MLP neurons of a small language model. Each row is named by its layer, matrix (gate and up: input weights) and neuron, and shows model dimensions 128-223. Each number is 500 + 25 x the weight over its row's rms, rounded and kept within 0 to 999. Numbers have three digits each. A neuron's up and down rows have the sign that makes its largest values positive.
After each neuron's rows, "fires after" lists the tokens most often just before its 100 highest values on Wikipedia text that the model never trained on.

L4.gate303:514492504514547431491496524506531492471496538489544491445491523483462546460453502457535506488516497535519532548493490493476501476508509479499503504532529503514493454449499502506452554495495515529495513527516492509445512497513442465526507521484479516494495538487508485455480480488495505490
L4.up303:469523503528518524482523493492482522502475531552490468485498531456480522515462536496498550478490462462523511531509499481499487521501515539483490469486497516493498491511499486476513554488473488547457508528523487532491490480494478450504488516513471466462496478528469500512539513524493494465
fires after: " the", " The", "s", " –", " his"

L4.gate317:553489526479539489514487518494501480499528498544527490508549508516538488527507527495525490497518469499533548518506494456501484482547517504516559484470478500528475537536477504557473513454496501471505488518538496505559460488448497491476547466522485500496513518489460512479519523465499481516
L4.up317:488479520512504493508500523466535519479476494511489467491505473480468527428535519496480532479524514492489546512495521530471537504476521491495476533459527520492498478489512491484462480513505516494520479510484524477466446471532542484515536485507504505543521494522483487521529532485521497473
fires after: ".", "\n\n", " (", "\n", ":"

L2.gate359:492508527518537479494468472473472472521523465517498518504523513530480517535477521498484526486502474519445499515502464501557563496516527530507506479533505506519523524475469489465505511500459510511467457535501522524505514509498464523507494479523491508501519492524508478486454529478497507499
L2.up359:471538496502526512526516508515503465511409539462526524520509504515492507560463501520480505516511509527494490481559494485531485545498532503514489513496478521503546544517491523492495483446482493490528487478555490493498551491515527524519493493515470490463493501492502515546484495494491472515
fires after: "\n", "  ", "\n\n", ".", " Party", " Candidate"

L7.gate243:507456531494496513545515498492526534480489525482484453497501496527476515504535529455479504491528478462460503503522458477534515511489534519496539488517485479495461544528500491467511477484509532541497456517511547532516482496481504510532490458483500442484509466525514492503494469432446519510
L7.up243:496501475511512448518479493523510501495505475499477520504501522475477480533527508504493511482506495500444489522529485487508554519499533495486507487547516502453513502467509477476534498489475503460483516544526477501508505498479511520477466478525529489485513469500506465503518454462514530515
fires after: ",", " 18", "-", "ang", " 185", " |"

L2.gate244:454499515504528475531501500507540526487492498512499518452539498476506527523481522481499484530536476428514497521492456552509500476505522505506483517450512534533498508497511464505501508508466524490466475485488530483458464469504505532468528516476464551539525501517490539508483506530490502459
L2.up244:458544512516493520485503492482507513533492512542477483461496562458491482535504514484481532522538447447492527528469502524508538516485575500538468531533508529485525496465525491521490488543495491527465523506528490510500470522525480484479486478486517505536517513469508491511504484511505505520
fires after: "\n", " –"

L3.gate422:463504482550475547521485514536494520480476525531519500482503512511480466518484499492502502463490479500420502508511467493517500541502521509519534492521492530465439558467499487496470500484499509500527501525526531460483455452526533521519544503478465472501482551486470487513510504451494477479
L3.up422:517458514500509476474527478485483508468455525486455542510496512442489503488484493487482528492512473490458507501499508509490487442528548497529516482541493529475519470458521496522493477536508514505479528486544471528528505551496470521478521500498510489525487494540506495501506478492492513512
fires after: ".", "\n\n", "\n", " br", ",", " |"

L7.gate539:447481514478502498513490502520471543480544540500497475446498555481511467488526462493463535546532485515475504476488488482479522499481484457511482505509522492489520499481517474452481518481531553478501518490505515495517502459538474511514482494486450465528516477482513502516479475428469542486
L7.up539:541459479525486524523455556471513503522506520495477454529523511498495537530477500487472542540530507519465519464496514517512497498440507482467487496530502500455487503448503566504527466528497521493450496485520500478514541517509497500488519514517527488511487510522504551543493482464482514541
fires after: ",", ".", " .", "Be"

L2.gate90:508525493497504513527506561507508485502540462470462521544486502511480509513486511498464532497517485503537480537523474501502518482505481486519524503474495498507469516518485518528494520479493531517456494484490515496511493479506458486522491499557494548428502503468504490467528561530495521530
L2.up90:521522514553472472562473523535521465479455462515504494495521477544475488475488499516481499515517530435476515517486511489482515520550492493459497480502504484529492514535493535514455478470522504486526516472519528478514517478545533449500542499432452465500521493512515528523502497495477526531
fires after: "\n\n", " it", " comp", "."

L9.gate372:501488518486513520479505528509523505469521507502483513490504480505528490490466541477497504510496543530454521498449495484495501473536534465503525538522508515465526494535529561505500468487516506481518466505528435506487524460533492499515581521489450501492522509471491539523520502509483446515
L9.up372:505518462490463476462542477504474497543516507463527503495494494472444510510527506465484480470529490535505510529509497502489469533476499480521507500499511538436462474475476498524483525519448495514498519464488503525535488534455475488514500464556506532502517521479534482494509484531498509476
fires after: " |", "|", " for", " a", ",", " was"

L8.gate378:500547519518554481495538511505505524485518484497487513514524518517472498523510477500515546492504487516454543485508440501518500514501507517505491509500498522452516511448467491474490487476513487490493539488467471493522515497520528507490513459560490493495523522483465478497463544483471516481
L8.up378:561472561541510496468523479489436517486476521535527519495467525514466519489456495521513516455527510522542499510457493490549445506530459468551504476481464454488513476504500466516545496505491525493487507510486521545507472519456484505535487506535510522503509498493499509484468528509506505516
fires after: "|", " |", "\n", ")", " place"

L9.gate303:482484479487494489512538493502494530514489514488495524462471517519529522531502496493528464530493516473509536510493517493517499462496440498494463539490459529476510543532474531545519533552489494522513510527528521536511475503507491502502465523515494528500526501494444497480509484527461529494
L9.up303:479521486467513466489507498459514473524486489534474492458533500516492522518527514455519507524527496495464504521481509526533535449460491508500498521499522528487522515482532486491486512450480494513476464493504446477504518460469488495503496490494495498509486491441514488466519485477498482473
fires after: ".", "\n", " (", "|"

L4.gate360:524479457471464470480479520477466485497523468530501506492523505509466455521477509473498542499494501493506534507534472512477478490519507483540502480494476476456455496536463510516550511481473497486517468482524463545485521476489508485495486509531495526491517549461453482506512551510490500496
L4.up360:566503469470533540485483482464508486507518467533493495505526482480520466536497503534508492542503504455479490522486510490491478514459500492517522495504480478526514512544498512519519514496436510484491499455508511513528563434471528529476528527479477493526484445459516455532418505492497513507
fires after: " (", "\n\n", " \"", "-", ".", "'"